Weights of a small GPT-style language model, trained from scratch on English Wikipedia.
Size: width 256, 4 heads of 64, MLP 768 SiLU, vocabulary 885, 9.14M parameters.
MLP neurons of a small language model. Each row is named by its layer, matrix (up: input weights) and neuron, and shows model dimensions 128-255. Each number is 500 + 50 x the weight over its row's rms, rounded and kept within 0 to 999. Numbers have three digits each.
Before each neuron's rows, "fires after" lists the tokens most often just before its 100 highest values on Wikipedia text that the model never trained on.

fires after: "in", "-", "ad", "ro", "n", "id"
L3.up261:455477498483526468525483538551552531481521453485445499494584510427532499569472563514480540467521470463545440558456423472476467404406526508555481542518501496420476424512534502505547472518540567395448480506537495429501499549514581484435558522468512516488476459531527571459548486572495477465559593496496403526446493462508523513449530455471485456553501426449573489579571554542500594457457

fires after: "on", "l", "ar", "en", "r", "ct"
L3.up689:425498463562527447585443429515485488511565438534545459618379535503412460500513479330426469609371531526512515515540563489524495455517574495514459545445542522533533521444530539507493463504525493454518525402414460528524502465536461506465504527520449532578459486539493465534526500485503524488441560478554456510560544492428574455444451515601517547508569462523465570409516486499547507425492

fires after: "d", "u", "p", " H", " P", "il"
L3.up453:427608492451434430464545504446538525535530555533522530435498516495512489488505524437522405530470505481425494554448382576560638469518540444576403579520523459463424434443502467512538513427520521524419523530451544516500495528528400557541508585449543561652542461540478488539401510461444382465479587503506400499610454490478548418497571437537518488517506516498472491467512522513501556483476

fires after: " R", " d", " D", "r", " T"
L3.up254:480542541442539441656498417425454513471514548479502496613568470482515446528548575508464531493521532479393528570538500559469521522514507465467452535460507593512570535556426487501455435476427508613418515484421431467561544457541555602452522499467544524553495441495480475504483488501466578525577402442492454426583508506516548413454508521470439478485480425507533545551537468448576499475521

fires after: "e", "v", "f", " E", "ig", "at"
L3.up510:567493471556511481428477538544471476478472465627512547575526528485504502467499489608373551428528470417526532544497540512493529372495630443540570499505482437455468515504455490526527519589500532540496581523496456529438476474500415452490494547515511549460444420473487576536380430538488432502395500511469535431488484447510430513420474442502534561476484520528476514560491478460503480459601

fires after: " m", " ", "om", "or", " (", " M"
L2.up386:403498531634487521545481534519444439553521588455494503472515504487460558587546523415457494521410589503513617460539439450484395508546456509460524551455528472482517481576555439539397488388404545503540489449535475477543539548394394485459559483546469407489440479541461501596465441475452517488454546524434645439535571487515461562467558484484502484461500455617437405521578492567523469464505

fires after: "ro", "er", "l", "ar", "O"
L2.up606:434500589415484499428501523509450527548498530494532357531565447520462574477521451436536498559535557483531483489368318408536497426476559514589452415486488520471462502481519439546521504574476488510379639437533496487553507555509526520489528528493508534485503465533446521480558437478510454451477562498511391544499542485496473588560512492518482499523513433530498496505530443570499532474582

fires after: " b", "o", " B", "e", "t"
L2.up637:496586489525636413496472487454514545466497525522538520428480437560501487555442567465522427558461524555502493449572576481460450530474527520479452514462537448568446493393630497449453467475469522489462444523435475513504529450515480580524500435475551499519500490579456511485481408511439565610583518580616556499558560521522482439575478504552518539505496545455406456575476504509462538495432

fires after: "a", "u", "at", "ro", "o"
L7.up72:516501548548445469473497440521582434495412477517549448380499516450451491444459510501600568597539430540506442525542481438447508453504501581432507486449517499494515397493525566484519521564523502476411401532516540365503530470527477493465539432580564532397492542475510521444568460501577496444464495500502524563468514575490532486389476431526571525456538446422495442494519573584515473460419

fires after: "h", "ot", " M", "e", " A", "es"
L3.up241:499514637517543430415402511468503570483537511481461525467477531516509467524479546521517483543513482508463467490471571555476386475579584523552573520574461497570492473543423477406479565493437459491516523543505556483511508541480489513465604491428462549484509624577531454440534559527511532565497416531567533532486484553514492464537558481548456519524479543532559537507484491589411452539540

fires after: " (", "\"", "-"
L2.up328:437389466504435565503572676563438519578488551453521579546596605437502407542466493449489536514468533447622478489498489477465535489522484524479463546467417525476608518433531505503484421413517487556480519495366507601528494492473470486595494433459408568427509536551543497516530497589518485545494468489553549535507568603471504479551463450528619487601482524383542475509551534526536521416531

fires after: "ur", "il", "t", "ot", "r", "ol"
L2.up404:420605461420493390607519493512393523454549506542511495473539454452565531558546440464457556402456536568564606540556446538544545514522540505442470516457567450453348584496551479475607503445383468434499499495517409422516482605525544452426452494457384535427498593533436502454512496468580564525511434479423540436553541539522535525585494463511546559544480504493475435544530441612500497563482

fires after: " m", "o", "st", " M", "or"
L3.up568:466566542588540513496451516449523546519504574499566440492467521521526355567462472461372519560588406531453524630456487482466441562469439527542487584534505585545510409509577558526495448475544521524572513449534460415530388520540526575492529328481452546429517496485452452445468519530530590493471504453487492527471502532573485543500465477434385466492514538516518534576536395524484439488473

fires after: "ent", "al", "il", "ic", "l", "et"
L3.up32:466583498418501524489408516522489612586462511459470510479503592491494521585518483498493441406500423428576470487506437477528467356504539492562516481507456403518459471538531575515431545521531498450520487513490453470512491457526455435499420627571502477673470445556450489562544575510458529449482483495454393468488445477437458435551566452556511432612526515420502543531488495546491568511511

fires after: " f", " M", "st", " R", "t", " F"
L3.up687:425520452492565465494476502480547493485567529415480519551459558516488459548552404469484523530493574496424469534538476560621483461459597533524521598561528569571495511491594549450507431396591516552518527475449526543472458472465473534504553427564563508520389451582409491466462582501494532414421548442560478473551474478514494481512561508414488547504538554443548481483499453513434512501520

fires after: "el", "l", "id", "on", "n", "ro"
L8.up684:469502494537442551482468524473534522449506572470572503459497513443516515494514610499507546417425499617547465423503588476551546485542501513583436523487458495537573449525402548473469490481515616546419486491501523540539548581530515512545504538550434559499452489537505521596448405495503511465469488443575549509457490519510277481585542524496534381501436478478387465604494501433493454554556

fires after: "n", "i", "el", " ", "an", "p"
L7.up120:489457536478550541555526547552508483393434584447521476445530511562493500459541549485474472465497526442549453446510505482496479541512514458519507586503529460512519407570528562480459529422491518515487496447519575584435463553437580468515545487491454375479458569385491556539506448499506515537552476446455567564502498511406382576511570517457511489605437518512436578555472452480537569434459

fires after: "in", "-", "ut", "iv", "ad", "\""
L2.up19:426552511478484449535527615554544532572544517525516604484486500444550422504537541466459534542524446517464531480407471512462541470478454412461490510494457587419525561573595490598503430509469507490561468576494509499518517459458434475505524446422457498511518473498501614508612519493472561477488434486501419597544618516483564462450429456479519411541562543537412512543402595559581534549490

fires after: "he", "l", "on", "a", "m", "ol"
L9.up19:412572507527525521548527605457481473515484451532519587520576526424524419415620489562438431496527522553470495547486556482554458530536517539494519386467533538500390556476529466480510519521427589460491535431549522502488558480546461480522460549580420528453515503538575424508445561493505530485471521522424560527475553519441452602524516463470617574525521446497471551600526548475470506434533

fires after: "ro", "th", "at", "er", " t", "s"
L3.up189:501464501559460479508527497540540476500500517530622618490473485516464522555637487452465515491461483472429522503426482471496476466589460478414355505444410538481496476492584487589673454539527510558497510417528488517447514508559443532572466532524476540498501486521494480499523532537634557539496535423467369450495537586491459566546498474467544533494488495432500538498497513576552487498612

fires after: "he", "e", "i", "on", "a", "an"
L7.up681:520487624497617453595536542461432436577469481550523426511462501463544501378544554525476411545459470473424499505491540482437542540428451504481621477526453456512593498508471471528480540471480534630487614510547614489397530471427500532487566518570498485492512507494555531512473565536490507496495461491475507482491589492442485473521519449498497514517442374526558573574543513550479453549579

fires after: "c", "ro", " b", "r", "o", "p"
L8.up581:438498437452491517558590466486417496548509461438525509538491452473472402500418527479497491532439531528476557492505452528557465456480530465496553521535511480493522577442498513450502535438487488514405426486497569534440484580652433489606482556518507524520486485568525542415467419500462535482609399529552503483499532528514438408629477537607481487494483603570439471491515507496535547491490

fires after: "ar", "it", "ag", "at", "id", "c"
L2.up764:529480529416516431445504511585496511550516474454500459460548508410557489546496472444478491461550476545574459603477520492487516434463457557453418503514515525494566534455487467467459425548474501560586463493637516482480519571434480517450532440478528479551561427448480606494505565480487557550465588506478587544503466437505621472489445423572538476482475503517425431485603496526530525548563

fires after: "l", "i", " r", " R", "ac", "r"
L7.up97:525527536503466577596522485410526539564469550476502465503552511474492475532458476501508495528461473487493472478468483544517535544452476515544476527340413481523578502419468502479505464556528535425520469541484527479449396365539391381573433485586397552506482553582473544573464454525482457501480475555482587479504560498553477410482522599412577504539518484502502453528397530474510539517458

fires after: "c", "y", "o", "v", "V", "u"
L3.up633:447517488442510419482472489541520488502419457468447529406471512492556438562479535493584578488546513511473505509534514441483605478515566561492615564494519460498499486533523507455480532500516574509517381472470510530478552493435538542501551588604577581488403473471495496472464493537598542504411533509454590451491554461533443401547546488505550523528500545482507462516398542528457425572463

fires after: "d", "g", "in", "ar", "en"
L7.up432:459496494572541447421478495490514475502456518527572466554413436545514506506528512383423470500548527498566488498555523528572507435514509476380461538484459546465448489631496454450492516509478618441565503440399468497456498524435458487469466505507469644435466450490535482484446534494442488497555492537414517541504459505436654544487526462521512484498551476613519456473517477495555494423524

fires after: " in", " (", "-", "\"", "n"
L2.up458:470531464491522431475461542520409479577511432561488478539564482542528491450511483539506561473547468518433423476451506508466509400477543459567607546480540480392540387470399474470572450429578525435498514486447605502560566429535628490509479496409504508525507470513499552556474505619487588473521447560569476511468562584549483436476669501461533472461423460478542397508524558512480594524543

fires after: " G", "er", " g", " p", "ar", " c"
L2.up107:441466449488530561439505479593547393536480537462530411476445412539474597508468476459461530533566557463524473483571486494514500539564491499489549457456454508590562512501489493500483476533437536494635571536456455466491461576467551521498483626471514510477565466539458567413488495445504426503592444509498522507505468404494507449540523447546531585458574466529449521503514462463474512534544

fires after: "i", "u", "il", "g", "o"
L2.up256:533549477460483482476563519488566599481553548498499460580501466484549466397464511414443496540492542565427472615367511589540506473530513549512534477524456529402555512586503510546517452529561547569362540470536571477531581487544514527561475569502538521492499453505538504513471448557495450528437474493464423361511534548406458413486550510489558533509458511445521507473586416497532552511427

fires after: "l", "i", "c", "on"
L3.up745:470501565451567409513554500459500475487413500461547489478535500424530518482442613547487486488442496501513540485426514462550414589489475515355525433431426455448545590464528447551514475553400515524621474447573592522465533509530406443513501522533410515559553614438631509542462449516479471469472440534510571480509526581519417427507524489430472585586487447462517518579457533504456476498416

fires after: " p", "ro", " ", "s", "en", "el"
L3.up756:459536571565494478522463466484521555470448567528478490458580520415483477506459511521530474492461468498503490450564491550470567485448463521556400556479413557518490536541398491533565397375438509525597475488526533420488577547524615555620490488602508453466512559505504546545458505465513586482498454388464462560502428508458456524442399472416498431477488502499479437531553432457534478412490

fires after: "al", "ag", "om", "ar", "l"
L2.up462:423488515367376533421468511502490491541438525540502521498443523507443391481474441407488378520485523482559506490549544446516457476583557510525481450452510466415476500522565502514516519576512513459470579451583466467521517518522489466488485550457423492489448564554476587568499529507488494517486523542493549574449495497522590495507520396585498442537467449496452509562424470609485598462521

fires after: "ic", "at", "i", "ar", "z", "it"
L2.up50:534538444412409533451485478554466396558504501505488468499489484583541500513474440586465496506459495528526509569540535474512545456498481543515419550437499453378569535489549518546502430540371496541591533486516491487469475561519441534534484460544472517528514475465488466511508555549590512590460555506476517535467483509478492511502427411501586492439576443485391424428428432580495505544442

fires after: " m", "or", "m", "o", "e", "ol"
L9.up741:493521530557585509458503479568597480474514547461473461540445509493523460461433556463468498542589565665529506402544524493516489548471433505535582542517563451474524506429545538415504396467369571553496503543541452532513524506496511539482483410507526499564548544503464449484555506552507522524476452470540581542490440442473521503568509532398490454487501473504487427498542549478487626446419

fires after: "2", " t", "er", "el", "-", "\""
L2.up20:428503533500496516485543561468415541498450510626518548519435490596442512477535555448471428523514491514499495604407470549461574556556428446464482443409533460447481457645527409593509471509501530484460449573518395546471473494439534491516479471517458574340589423509441559556555502477577621504608514517520483492507539542492560527573425465565480513513525498468512588507440465631549494475497

fires after: " (", "-", "\""
L2.up567:427486397560457476544484618498489518518413536475494543592515490510427537457509446431463483516516520506670558480476492447419471556486465432519420521474373484393531468589463478614475546467568549530475497516565469482543544479437554414460505566482478469466517479571372531540502483394515571551455530420521474562540508487491439580467490507481551423562548546481469520552542529551481411498461

fires after: " p", " ("
L2.up642:436478450521467473524475512564453413500517554505502496518576469448525443592543482516560504548504526407542450569492448382487433515583447530433506468545456498524543446536575467448488448404527460495549623513445495458546434500469455482508550504449511553527488439532493532501506491484500497458639525543545512570541588494499379500567521439570508492564553430567482473551537493452537506471486

fires after: "r", " d", "m", "ig", "ol"
L7.up274:432508525464508476597598562566483498474568491542535485618463518455483471477578454489399526546427551558420499546527553493496549553370475498503549473488568423529415495564535484528521457400539424547476457498477443467523504471513460535419435520583524535498480427518424497497480509475524533607464410368516470465486509497461463485467500525467581444514502541421507500554534409546551512476565